python train.py --d_mlp=1280 --norm_eps=1e-05 --attn_scale=0.125 --bias="none" --tie_embeddings=true --parallel_block=false --init="uniform" --optimizer="muon_variant" --lr=0.0112 --warmup_steps=200
MLP neurons of a small language model. Each row is named by its layer, matrix (down: output weights) and neuron, and shows model dimensions 0-212. Each number is 500 + 50 x the weight over its row's rms, rounded and kept within 0 to 999. Numbers have three digits each. A neuron's up and down rows have the sign that makes its largest values positive.
A block is one neuron, or neurons of one layer that tend to fire together. Before each block is what it responds to, as a language model described it from the Wikipedia text at the highest values.

Responds to: Surname endings. Final token of a person's surname after the first name, often in cast lists or tables, e.g. Fle-ming, Rodrig-uez, Thorn-ton, or the | that follows.
L6.down535:518543559539467467421622557526512495468543401483522550447505577509467450496451483451545509471456566567536530479517478573447425477484528465550552482392516535459533572563411537500575513562503503456499564439571560450393450428442419535480575390474557437514460412466439515452427533375481556509453554454549417527513487502450476515422551498441478594532421458486539481430455478549400548587496486463511471476482478500421448491545483467564553476588524577465470538515570514558544494468442525395404593496525494512490514497492475541534487526546552675632419491434426465452532576507637526437477553520483426479514479485509492553435504479543495428504486356
L6.down1004:604527541560534510559558534465553544480504392563533561481422505602521471511467445426577503438514508461412541408542484567531509502516569431474456396501519508543497525504543569559548533508479493475465487539487551484444489504533484517538529616517567530582442510571553482566541378532518511524435516575587471448541438483490525587425501511449602475470503516468535500504368507625504536550449465489552433437484457449477438454487488587626524567533481447458439534555473489489521477494478478464473345465487527495476532475542542583466519490485541492503423535574578498531582532507532519512489466539486609551452554448464537584516439463552503482569506503

Responds to: Mid-word subword fragments. Short interior fragments inside longer words or names, often vowel+b pieces like ib, eb, ab, as in Arch-ib-ald, vest-ib-ule, H-eb-rew.
L6.down812:443531493527483527568503479473554452549526379532477549483415466503503521522459383479540514523440481481525450479430557525494488507540515516520553464537560499514509552537548571442501496541552414445501574554451489494534558499470580600439412461446548603492502522396475545389496531490526512583560488437433442506526532461510484302477492438504451547497602425507519556528473444549542410506502482489380420516521465424401477443526522499487540340553491482526476465441427514451497415447493590501468572428541501402494535469434558508539524491471515516441522414471562573554509509504480546555506448480607449491432543420552546594514500572510607538592531523
L6.down977:535514490432432488537598504457503515476488448548469477559387406472593549459448505507475477531473434396509421536484444523502519453516487518464451535564553602526557510499446499475575468483548499486499474568430424514492516500602513402496458464585431526467660377586393468471454493449510522471491587415434548461503473560467528474505495561523516500490499453506582471453534509500531498583486494443558611588458512524472405456546546452471444488475446477442489535463489533555505514432470510450474470429514513465435510576511607541624522509560527539545420466524608523508422456492528584501574453546470466430512541523497478517458439505562470492489516493

Responds to: Auxiliary and copula verbs. Forms of be, can and have (is, was, are, can), usually right after a subject, also as word-starts like Can-al, Is-rael, be-acon.
L6.down417:471533501465476546479498576520555566545440393462469493462514602495306391502481492513471478523495528511494522480559447554532559400559610484490510516453415441451489485539386551561519490445521512494498431506479478547571504567565489507433507521448409556540543513527499435550500448484552505556487489497540472474445420496565503437467480470530571449498517486501545476554527517486528515533535491470488532544564505546465407419491471558476522504513493501442535518486534475576557480542468475554510431491480446388463566492425484563485476520519481523478560540457514496539461485534505550537525519492477468512531461442419450460532536494509406529533557442
L6.down628:469486519513470650433534473463537476491479469404536511377550476498497519501624561417464555487506477546577414522549334451450602401459481527460474563412499513451471446450517510480566526445543549472514414548506540522515460556498422531471509517479575616441453449531442551517564525519411543538372487520593580474536525468510494528522484523512541510526557448406470428509548473551420534542506448493446461462467442534447570533536450500405399451506411480471502525496420446377465513556523539501490528420531457500490461484503477498468527434531468498448534520424502410502497485573570513479496545519479562485484489466502399456438534512454520483465480488

Responds to: Name-completing word pieces. Final word pieces that finish a repeated proper name, often a surname as a verb's object, e.g. Clard-y, Ehrg-ott, Wall-ner, plus objects like the court.
L10.down214:479402521461536511546620525436421481607551526560502507454551461547452516441572573430494458470481581500506432501535515547456524425552552495523486455602445456494472426529516470518618531512519516484556479535589496443473526496612442458554471460357463518431481545562493484550530429498559499453542482516590472516473514446493522475417498431543551506534491410433447475417534472467511511491504463472558486499593543449394480551484446507609507503496581466569542499490523522473520534521541530557545579512456533495501624475462486505468491480472591497470461492560405418499461509516528485534442532447507534563422551522414546477564542472520487636445506510
L10.down476:527540418469520484399491527494554450567564454431486557537502457504510482525417574423508512516484459428517509478498496594511544565454492499502469480406498515476533416475494543522499472433582510526494499462488491571576545568583460513441470507531517460602584559509463487574495542590539536376565500504526471497519558568492618474514428502356645570511535534507480480563517494521497491474444565444494530500446447454563489493548476431525551438482434450504536531465475507553505545523541498493460565514450510511466550531420502449632423505477516451564508464503376516545490389484473521534550517443517443554569548487533456531513553543475504539479580414
L10.down624:549426490467530435448522575465578465540605415439568477464481478516566453521483430487404512529524531456470467468497579537639424553511436495562565501435523582557349527450507500512570469521498494522526468445524540509509449594500558500481548418467433557594597471483442473524490449474542512507420594475514388416550546461492534461453472481524524448416506472549521480585433590464468539371504517496508455522476452517517522476415517553580520516530431499494486574491438417618463495487502500500470556425531501444496537509466551524535501471591588549462445485556438470427534483473551498394454525547518464486552494466538583479441574519523485463548526494
L10.down688:469543368483374443495622546562534502516532520481423472437456449489548464498453478522467503545499601541528476581631433517569579514395596462561405535502479462433471534554423599579479517551544488502423433458509518462486563429523542497518506531512573455474447575542576461482500464476453549518498429426531588540490483531496512550488456438477431479439543479521428447536520463535429426448496527488472463502453508494506434514512516494479527524535503450507503444431523554466482480531489545581477470507519429526424493509537554514518527590500545569488441538500550511449415538454477411459512553465404475451536487467517429508500525537452463530483475506
L10.down886:452532439443507517508478489448519489491398543455416490443494537537474484559400525456562430505527490517489545490477503490641455540500548499503525496507489526457470550561523447570497455488449538439504464561467463492517480435448571551486499521449508452462430505500512546464471489485554465504599551481428490482570549553411461648511520566436499531546506467528502457511494462434547423557452477499447379533559418550512500504553504492391457583481488489548553493475549618403461564476442488458502468556593444412459462536492422433433488524442533479548472414552503506470529445443476552450593526519535484504532523526484444517372522465494515519495586453
L10.down925:482509474477497493481605463485509491469518459488570538572485500489512521510534515420582533523537502490578376447586546485423490392451557480549558498450481551427459431467515503518623425490541512541515456532458485501483484530520524562463469539574525538457495551527544441424456543509479553443418409538537475472559552522522540549489455506464491532519414589485437497579575519519485531512510441538502515601513508450505512506554565514491564484481419525578496501408508610446427525514554495473484465525479617563469469436568438468482479626498478472498416418498462483470502519488546507520483538515571450479512555489549530557575462518483554582585528513
L10.down983:517513454489489486508493427488506455438564513509473539529490563538471474489497531559541427404463516575593451541511513471453445529478528519473517551476540489408425485465534460582452474505385471527448554401421440481483529533528460593516466507512495400547555526560610495497479484491536469520516562532530453491479625435434459487527531454446508478631506470454569463410440527534579519461576539519520517562491486512521453522518508578492498560541460519498550503503554504487576469516446583525427531458512476513477569481504454456658578485525500498499503407574449544556494510593515561436467448517506494554513497506421470432440504585517523592436451457
L10.down1260:453593409534537447518464429489498546496514566419510556473486534540443540499469463473547513597495482444581404527447487610589465594478482532563459544537451512542511511526470449512527422524419493495395567490518482556536527451517410562512494444495481528536454535562497480521521511494452458563515425578518470423544541508391478515531500488497513449475568503462439485480469514427461558496459595442545576484514491517459517506473597520405451496499545508468612565488572452515494445465454534491491494444477490617514477559592451477396447526573455472428522439427458464480489460530505532558477572472400445413495460442544499437440530580562504483595391372

Responds to: Letter A, a, for. Fires on word-initial capital A pieces in names (McAuliffe, d'Afrique, Ahmad) and on function words a and for after verbs (filed for, received a).
L6.down152:477526542536538526435477544514577471496514487443569546456514459466452523576473458531444511538592459502506542574572440619520560564472465497567489494551492481612500487566559508492532576603501461492451560509615464505467487499544415480612493553587483508527430543496562499578607528458467496543490462410580556498511472483540458505543504459526454450563431507435471527530575543485428509546498558493509470522471493450468482529389423599402453460453558506547563612497573499460494547566473474494615507478528562472487528463493458446544434493481575476639526479529559481519481585506513487540514485452449522494494492423531462525438505557486480426490453407
L6.down601:476473411522587566490558508466462521504572436569432498484472522507454521525473533496561496480618527497521515452530418553556491536536528481514472463457429505544463529446515480476465473519444428622479449458502593553590543462565507520472552484542498417540461443512444547525508549366544440509516506537493478416418555513507492551573525525585490517471464510514492588541512546530540478624529511470495501461480510382541520562514436482418498447477477545531542525531444571456552400477480585481427486540507438485489464488574492540511439502461500547551456436492422447546558502501573462413488500495505585542529518524569478624536547489494559510535432508

Responds to: Determiner after preposition. Articles and possessives (a, his, her, their) right after a preposition, opening a phrase of state or circumstance: in a single-parent household, during his tenure, in a very bad state.
L9.down216:535403521467505526471544413575448551492404448464445480461492494386478541490477492483527475470503556468431518520627563508467568513511496482505426472549491525503525488456475363498519489490485497584446451515550389479537451507548541582546634497524513492575425452458429415508556557528452483450451546474567484478429514453476419463439473578537534436455534512407508530417571499551485540449489465591493465475522556580537546472543502485501517521410506546468483451499465482481461410502482580436471474476528495481568475513547478447458512549550412498576519480569510546591396617516461500420384575467478419531447455471528548523541504582490454484488496526
L9.down258:443496556523594515509545476509493531496506474434486545464526474463490455565481477565389453514591561505473503525520523552494463476485468428464574554368404550528524481484417578469499550468496519454522563454550425506441538483480529481510470555468471546459595496460536544531510459554568486508499532537489486519498473525524569494566541531592487462487607452507397469487499452472430504482562636513545493456453536460476498562425440508463507468465457475406461465535516570512517477515551566539573512459513508446476459530531448504499518482410395484543457519436465484482538413585465446561493596498568580476433527475489539560476549578440491454497510554
L9.down599:569416487550446457568506433526503440484507483469534501537506546628460474398545590564490437498429524529487561480488401576562540509518524469491493430490513493414565452498493525467587488567431435557559515551479437426490545486419564499499480468518435446478499552479487388567540494439544533524569525541482491453543505532476511575481565574477455427538492532484416559479651593514567555544565550508487482498500452447514522536474498514513451531478582543536432462543464483484431443504427410585499497470489496443468521481495491598474416480539501513514446507343534535525411565422544434614526507451530520501435537519516478473452511561543406494475454455
L9.down1042:455508472499564551492508523485571418506495455536517405474523494536508512429529478460475438473552428510617517359468455504489570492447486500559470539487478493456562440498422439502546509485463536470435505559455535375471494478383467480524520504579548452476409499487531430484570479517454326410448544570386511539505590507509517471456528492399492523515411477539463461549507506498413472489529534522583534506484410482499518457510457581519489549512600436442465550450488490472493443571596440517451537533508427517499413562457488431529539540494521409562502459414450536563520493580564531512455537511652524518430525443413547444515512514527470485393503511

Responds to: Mid-word proper-name fragments. Word pieces inside or starting foreign proper names, mostly South Asian, such as Krishn-ar-aja, Jay-al-alithaa, Bach-chan, and a word-initial capital L.
L10.down162:595572557515577421496559539535561502475528431498457432613418521527602416576425510490452382458498471505498508562454546488490450480500477512450496485498468481479520457504514525447428487503554556492397510575472534462568466510558498410509403427492430519415403524415453497550464496536574477587446469421494566500470550543461500514521447526517464499499555418487571558553501468561481566449487403506479444493440594511485365468427564506493554388541536544514424518597401360477512502517471512527568423541501456576449441507459556544441464467438380525476416482560484588559467511581598463504539551504504412343490468485512550556500473435507475426502543497
L10.down176:500548492499614421438514580430457472450481554534473489560398541490520545538460501499438542447519545440498546444470491527428524438478447459442490451563511400537481469506421439526493475505528507469415514472396481519519481564445446459537520484473472421497331553583502572476490522477543507537486560448430467557482462475466521441553455525510490543506430403481491539543505539449587532546481514576539468612437510493591505455555411597470498515460522590502533476478511527530544494503452593526447447478553443473473529486522511504523522413529454525489545439540533527471548465499530442531506519520501403502538602525438554481433512462502506525536671460
L10.down384:503562477442501496526533482530512495504474479464600576637539487476467488500498477415403502543558398401492503530534495495467478583528489491577488446585562559439456452454387476528497462525488547545551562536474491483515442452525448464451525601543442483483469470496518532599473470411573513582446394560542505667502617533526497493467490466548477437526573554483450539539485483468478441437484486442665590512561462486523477557529565536517580466417451477520431383497451516485431575531409491493476515511494484469429544511485498487384470544547469415497498491468486551479470531484450496565550477551584516581417582391522523380526521570502442520510600568
L10.down755:509503577472484513551498496471543500603524482405441579593393498495496507515467568539587524518454502477455488584456440452512537462496566548398478485466473576544514533524485603467526518520469570441520490622569504494532487574508423433467450437554495454538515463560437483506459446480485560504615443484483489558534496537556496549444532435560442502511614353460406547485532471462485450489462464408437539485531412582575412514538581438502520472445519392494421447531520475509591554625495503422505550373488462499599508561508578499511450541463407544464533346453498556462509443491430462476560423596416463515484473488458473508530541465445441565524433429
L10.down758:520483547470499528463550514444452484573516468481531483530451470527470537580568470524430501482484474436520453501412517574609468572425442516512595465509554480508502532572576547470506443401554497423660445549586595525461523434511497481485492562450530475552512499512616507568480467496539542498382565521453510444505448504553560470533422536566471477510464467510566481476474483569499499527483558465547471549567476506466451494418456483544490392416498528506445514528451604550427399432515512497505479473482445459535461468478521577420520589510466509616485484521526406505513509398526404489443555562527537416598531523510560524457477477515421377416549441
L10.down760:523530530482543472440532496567550496524430500477442537474465535506578471495440508489539466519501512450454476596589497458501483440542506610589442540484504538462522552452483526500515478563456499467501558517514515597479502461545560529513398594537480580474499466630513552541582469470454527536489411492564511475503494478538459459499502553447476427603570593583430485484481451440493523530477460475478477418527570476506470498481474507526585502569511462543592563495523545540523509488423464514513503477504536571484500539580522510497541546405402431515489468477519483517525470481470488541555537437479454541427471545548555508490413478480399485474471548
L10.down955:495613537422585432532494487461451457624502537506378504498521485505483524566480487513579550486509479512515528529503443515459455528538552369440541542498507528567530515474433468455435513536502482454451514527511451404580504532493502443526443541527445532457534467590441465509491355462395547604429521564380608459533541527527467551482479536444446496516464446451482468531475431597532458403513486521344568442467528462563523576516465541502493525570587527520533555603542465571447430576501493476440459386508523496414487436483458536546587459488401518491509481401496455489449527488513519570485487538541413494482493470407466509516457519611527416442453486
L10.down1107:493499451535529445449433457511461496507529587428448404457428430537596551486511543515513414468494507453491475569595595528544630546477478563463530552515484524506473461508519454550465559489544433431536539470489516499572497540410517535521528549492530608478565431509497535519559554549501570456535456466468495545521532521525381527634436514430503479459435513407478430515539471533449484483502501573522520463430576541476467514524548591442496474437408536534471479528500382511521497461466520498507526487499530572493483485499482561586584495456511452503529500479549479612533575575484546440528486405514486445500532512490513445494520527430525402546414461

Responds to: Climate and habitat descriptions. Function words and modifiers just before climate or habitat wording, like Cfal), before with hot humid, relative humidity, tropical, subtropical; otherwise weak, scattered.
L10.down114:522517371515528552478528514476523428517564516420428410532510503525483496396501454449528450463511493493533436484455548471515438506522536548411492423450491441492534534609474552483511572546550375386510559486370488524578496486425490536582434427549487532445550520491490498536515558437550527479483530461571452558431530524538572478452531459457351517451550454467436501511471468525457533480528409507432492562506529502465503476438417520500472527610615518483489511480599535468464532508528514539499493530486475536424592498522536492452483418501590575466526577446499447538496517536531477547532534470581468508495513498466512579525610453458498506503498514
L10.down504:509491518422541491484485498544502482525539442423463466586514529530599439551529520466512563467560481528501493465483553439523482537494515477564491469493508563409436586430510520448561539490466501407447578442458454545504520575441386496400491459545612470515465580562504443478385544586498536523470449516616537578453580418537552569423500521573508456520482421420461501535498522498518538500498400525447502501517549451541606426512493501507543573467523513466561472424472528476420509558465548374545488482469414509458469458432481545500516445566491495476506428496460540517420558477500586536527452568407542611494506443578470577506462533484492592510489534
L10.down545:387424491489470514516509471465451436490553481462479513564495515419542614454469445496489508566525551452518513516523481565448577518530473488540474543500469357468485485528565519442419492340545538556439465490586590528430538558502515575549431512437492432551527544566529508490449513539514466563464619375503455345520581665559445581511495481498515502561464472443450532479483528501504483477489556513414520436537539539532520446435431552523541472452458539562463462541491467453377504543564546575484534504381447525559461518545538487459490566570517435517508572536522551446503517532449524456518504578521553550546607535531605593495509506435518501489491455
L10.down556:555462497463537639472482518497453535539488413446497555518486518450565565542460502559413493538429447549511392448504503451455523447473534555472435517386518489484468412485530578486534555504477536512496514576428479464510556479563487529524496470492572519457475535506451574568471480449438515572513605508570443513517437524405467405530480424528487460515472501554520442520497532489533493568449497459569488461501469474443523518418518526457539518461495415442480476491479627517533585500477458652507541480490420515435499508455541448474484550480528405456523493536508395434521523567538374485425596398467486516413538465409535493473458454474403496515533416
L10.down599:539486548427496487521546528499444412499483502548552449520437525507512551405440533568440659468530506612547520485502403514532504479473501471431553514571425492593514511497551532595504492510501485495436542604513507597451476488576436475521514545537442467424547425399496497513594472488575480504462545565478434420435446481395573427480376468448499474465499393525504443466463461569454529510522491580513503511587491479462480517536451472426478479527469599362451452470553523419513506397535462517469483473520401596585572429580454586434507549507458519536452535502512554523480529481525472437552453506506481451502492567422487545489485527544468479465535488
L10.down819:449437536517530498414468441548510415545511468501397509515506469508510556406484454451422530472400489448502507491443457537581497488448523477447481588471509559552504429470548536462575504555526516474500537455468561442489480498526492478512503476502521499587509618442545428539422587506463490551480470623523470553464559526509582572402489427432409488448518517531450462506564501542521446503504486508486509531446492518443567563447554481589485366661539454443497519507461473535490500562485341513523488447485541467520377495490451493555468541457433433481531579562482520439456501494594595454487582468469521492519530461497515450485437561526460472491510476
L10.down834:489467524442415581491551477531458456490426440500497466469502520384473460507510551460556514556489476474548415533536423527522526551497363463501532444484475465457492514476453399512488462486535435656507521389578513433538574493529489463558555434457557422487471534455521470555460485521519552486442468473447523580562453500587470455470504525532538410491545395520497525424465478528502536480439484445467476565584463519443537588437480441503497498483565551430494502394490493426544461625458529587533400455488518525469484545582484499495536536433421507446529555400493435494461539592525423418536519444546464550458489504550436498567504531521524499486409505
L10.down1232:523345482498468516496567491493552592450556562500416483354510647529524536500503514511556501470482492527424451532470487486419502373528473439561456585577488492433501537520584507502517463431509569526505452524550570509478513509470482535566433553430521533462514476486486547528466412550498518497559569518442552503560534506511472527460409591507516535403462520484484465502413498588445561458539519536561485488498549500395536521576584516446603477519522552434498497538439390582441491599496589422512537465507521519468424445472516471469568584476473487543493421500495575510529506485561488445402494513514521507472469551484520475520447545494516516557607469

Responds to: Indefinite article "a". The indefinite article "a" (sometimes "A"/"an") opening a noun phrase after a verb or preposition in narrative prose, e.g. gave a, in a, after a.
L10.down252:448489392514427547522481430514557396475442512538419556474474538564519498564539572511502417533564523494471557543554538596454531552485564393571569528563515490503526475518524614476462483504456522507479538483495496493554443477519545528474412489521519492461478543433549557505517568545433506456556470465507497427455523505551390463485569392594539447475433524401411465446410560494444551553510549501593512485469459468546480457543458536545558493459440408457576537445617464511499546556529495542461489504515538451489536525557503533515458451450486536503507509379514525512526473417495528547481450524481586402468536459534499538479525474475391461504529507
L10.down284:526494500532542509610524507467480498541491574505500412440470504478517449449461435542512567480554489492486501528563468392531496527515481570505527473513598476525527474515584459491508514502490482457493525504513554412462497469547472408487500466442509456560526482556489473404473442545481461550569436414473544497519474463458511437456602469466371482546548518530518514492605512480596525435484523502558498506476485475585537471529583436499481515507584536564549573553560481442389516482482518511467544567465547528566524609491590506505447429476537563469537591527495466435476542463492521508484489454502456457515562450510509499488550519425528403564548396
L10.down457:445510486572533483581484486437487496506471506479437531522521513571500542544471551482452518442525537524495489381477454493513541509477429520521513549509537564474438451492530437513491498493542398588512538528556382520461543550488449548509570480569470452491504514542497483423554499584492542540460375521535522561464442549516506516441444541528557486509534510411473522453564527468487535528531475543430463515574558460531520488550507484524491486536496461564520422496412548448488416523464622590457548451460594493504563540507475496466453479590379456429544509425470512547499555518540494589474503639469457501423490583537493500487510521476448532516536579
L10.down581:544534541477471480547654530469457530648489458456532485527485564469478487526485578461495489532554530547461596486622538528484487448521549452527508569530478425484539546538451449518458493514373601499623469611429507518502524470553449579490448497488548493579555447550543433545509485531533559447538523501489530528426484477505499514532464545475504461525440479442483384498492502413468461430485548552511430501581452502491515562583665444541537447463459486508555483522415473496499497552446469467547533448495515495434512470562455501551438494505506491489542422587541488434521433469515469486469430503454453519461518486487378587563475434494605620494522495
L10.down944:503481501521458479415501504611475491584482521517532585523401465457529426550572519569548595468444346527494522595505473572492447506401504398535520492499523551556457396485381511369571470520520546497372487493618523513469518551530515458580492533491521519459526495483465500487476579533495553406547470457506494529435616525518452499527391538405477441496447532530521528446555496490560488472570524497499433458595537462444536529403503502540566486531468466487517551442451610540474466559523417503470521423534430450461423501540571492430493508478476483631426383406454487502566515428506529538541527579484471398498554538517422578458581494502480452489439517
L10.down995:388480527532453549542419532516453494454541479527456515494540458552530551439550446485499427502549525456568471453574443506595474475422521482461468530430466516538437450456469496483474429523492509510477448530510497546500501547531505548456538483420528495516479538417536474417457488449512512522542428444420546544421494547477513460453486451424519538437516480548564488484506509487517490545481430465506462462412544526392544529465606547462423476469555462531472510502534525398497578467526406621528465447500458471477523523574595480503500570550506493476496550517410488496481477497541548483501486347525559538494624510434455536497476548527496591468409437
L10.down1013:508535541489659428487569497476547518580492429441454468490510543479484449551496443524476520484503432522498520513530545497560444561490505548502472521521506559441595487557473509499570481425524477568574540515488510497451480488489497528507480497538503488457518514473493452546572520503500477512566529550431459413520528448510464477485500485507459508502590512510556464465502523490441509427419566602518496466450539548518463551494483526593505555459573532511514483607459552544394574510436409477496503466515425547553463507458475547501480512514541544479529533466489483556529565547464552601511564474580473506420512506434461365556458505550488408533382509
L10.down1020:514594477498469489473474497509505548546587458536462436575517447464557519531492507463418466496539474494457461515458381440412533541497523491491541464449522380471529462536467526491527529479488479509501481528562550509517441485386489551479565455482550481470457422512360546498532349469466552456473529492479552560443559472478445400577534558489524493513455392580501498519491436444550521531571606467570418439493591542443468498522501500470431484488500519466510550439538510443477512539434510468509525547504507504532466486544481448417550550577485476545557561476494559564481575538418607469493557445523468471515587502464496592487531502546500528478422519

Responds to: Mid-name subword pieces. Word-internal pieces of split proper names, mostly South Asian people and places in lists and tables, such as Abh-is-hek, Har-ih-aran, g-op-ura.
L9.down97:422564465551549500516495629508499515524443448528479549466383541430432515551467522413468428408488483502389528584480504498426509470513480408516552548555467509529469510521622460444459472440544514509447468472445459506486472473582472535428456531471439513500457577515495502573455464479591518545608448514439524498482576503520495502528436486474515559503460428403459413557466487538475565565474438457526565487481529459545444400573514534425507520485478487551525542498482541581503443524474443475465507509547459564467431585436501485578470522572601567506497524504466480527514615439495556505514495480480466496622566470507412484499428449516522486502554606
L9.down143:468551410439399578462525551527465648433465513528534502582465506471551508478489434500515540548412558643514522522387469555489555494473478474484528644485487506493533455446575490523478533461531480527432547468421515495489534413455562459522451501496516540478501454542483487522511477515435405463513525416525614597539560507476523575564512578529551472459413514456588475484483525520575507409435505445594461460427615535471343505535470526489488489520542446529550577582423497501445460566511456497517507495507476487537530472451579526529408451608452532459540466477449480380542473533506498483513458479503443415469568487509485561581478506588500485429470480
L9.down187:520421564488526509493515493467587480433510472522521576531504455520440427584551532440463540507514560547412569440449578500565470458475445476539490438493505471605463449526575487319490518558454512492493500511448571494490424556583378544507503449400482568544550523497504563476466541482563445469493432512459525581553573530478393543458490518465505420460501394470540614413513549435457466535449504529626540521448561535480459429464558546553563475381562507427547537508439536453403427473459579497509427585479435470461435396513527580405589543435459500452414491619493462461409536472531457479466513478480538496580557406552498505383505468477440594472507505
L9.down1016:524515529490465573456533559536543448508460458538437554568486497508466375565537465456548406424499574528607453496468478513504509502489507458533458513500498437529485492539600483526500488556612553385529441438426503566434508478494552447509529495504488469571469455491613566534422528430486477430454425575504532528408510478511518500555529512530484546504480563467538536504644402554511523503617556468412526520426553602426518481614532550444487511526534383484455552514493476466491544623542445550479546524459627547549475437453463529532523477526482546534413402397505499505463497516576446528424480454498426504614469435503586445484469533434451540394492535

Responds to: Weather and quality adjectives. Descriptive adjectives before a noun, mostly weather and condition words like hot, bad, rainy, moist, and suffix pieces like -ish.
L9.down15:511517519549483420405510597612468482513430516483423591535383491538417497532462527525558460486526447459414494368455534488472541485496558493589507385428491624487579438530416432549523448503518435457454563511448537510517509448539398468421519447422582562451533493480445562525443525524594540606528521460543428560457411488465475612504526492441529489562504507518576431557495540493593476502503430490510467486420487474488535494623548598490633484467476398526475532486488569572467491506541482458555585549509518535585472496449564527544515488494499524488556502530444505474471481467524459507493441533521476511573472535529515521512582393416562554571495514
L9.down27:472436508523494482512406566423538496604503479547558476533526535422527494478506637497493603515551475542468572522497398402491604490479545513425443523479485446522464474457532501460468527483532448432536374494550525515564484602431559518530381401524463504538523504507423477513450527476469501482477478429590553383501543498552431580555415575457571544461519501567436469473511535449462507395546442583518466561445542505527401419451473470408502452535476489525431482490517466486430563568551500499529451566553472567473534465486440524418517515555520548403499419499392485479511594435468499520517499577535462454570489457565562557462557471470527510443521490
L9.down372:518341456581458555491566496537471494488541419420574395513589490479525441542512561558496571481425518523552530449452416510513604461446508588563493493469568546500571425433400581484474549430481452583492464440524472503551609474531471500510477553510469503441502561578551565476463562476492591481541534442510483492475558502527488558412494546501512423489492548473559446621492504402468507530456455433407521590484549576478491515508485514511471471550473430499471508535533488504492566517529550479572615422509556437549558466555598519467493471551496436452409611379406547480597450536430540535548584445569438493507522600492478454459431435596532614407484457
L9.down1258:462531453425560624460630480533532566479441561495539488552557556467461462460455455410460535531505479425467546523544493447517547463490489477532460516432482520508460536555540460491444466481517526425536387584522443531460473530505451542502500471542540502437519540500462508471492541591534435503414439511548382578533490505541445525438458455378488443527545545529509570519483526492396414425409473366520497500598481485457551502513481499425454512522622469548460546503420532557525515554626427598483462546561400513438472453497485410518450485488478474557411547638510571577463552359519577537465561552533487449525561449534445441435497516403486547416554571

Responds to: Article-subject name ends. Final word pieces of a multi-token name serving as sentence subject, often opening a paragraph and before was/is, e.g. Shof-ner, Gnatusuch-us, Clean-up.
L9.down61:517511438537497516469604437431529524536513501598558598536459545483529570500487506489511566510532502465497590555428507545478433496478542516494501469505512533392457404537402545449582516501510449556606456550584495514484571494454467558529524495481538515502504496532428423526495520480408455498458467471445511535405584465412496512565489451492574532421497500531502556563583522526465459463536520503559586493448488446542492522542576517371557589455549401501511513394555470556486547428468568645556501519509564418456559514403544432508467437447506506489592572464461451527452507523505504465454439546521511496466505546558580485477450498415555589490500525
L9.down555:481510510446542414541494446448530561513507445428508399456484413430557549484510444533530470347508542475507447478519528543544523549487605433553416480558478519463501477506503462618469503537534441490538446436548418436521449470493411464560442493544503481563413539460489583517545539548471508513491406545482407433408475556460510529468569447537587530542463523410514471501579559485536482509418476522579378549485495375474514456493426497614554452429545521516467526451603525461452537514454380471450445501541511470436594522461508508504433566516548563480455405474469502549469567392517484508466526439528498531532555514529495519514531538480546461518508532
L9.down605:540430590495500563543531472524482505529465477495492564577500465511499567560453536577520435414529530380613468526477525498523465492498413556522531516549492456582432432520530500514541500442483475612539464466484521550594509375566499488550493545494563574430428584364476469526516509510528525464542442522502468499512508558468579492511604479593555450467542496489496509485532573437374557496473477553494536428517550547462458544433506538455540520560423488472551582512511472620449497545521510519530537511473524502558554406567510444458472487488460522486556535516480484445499477531574421536544531447493523545558574495529561380499521547556527452562590492
L9.down1215:579543385465415544444528497487521528493461448486540523554515514524457458441516476524539534410491429503418472471582474547413468552464582490470525542576467433581466493440566450575455512485475496422477540545550492553483476597460480468584580498510498571501516439481468559436534590470451454453478501332454511577417451531497480507510524536552539567473505504483475470533429444556429488539462427478514524449546521470468463400520493533489495544459445520500508483534447485514532496428540560401533508546499521487515439510505459497426560569468526424553453590497589553507540494507394422515410434490500480489450532501452451510460450530466480438441568484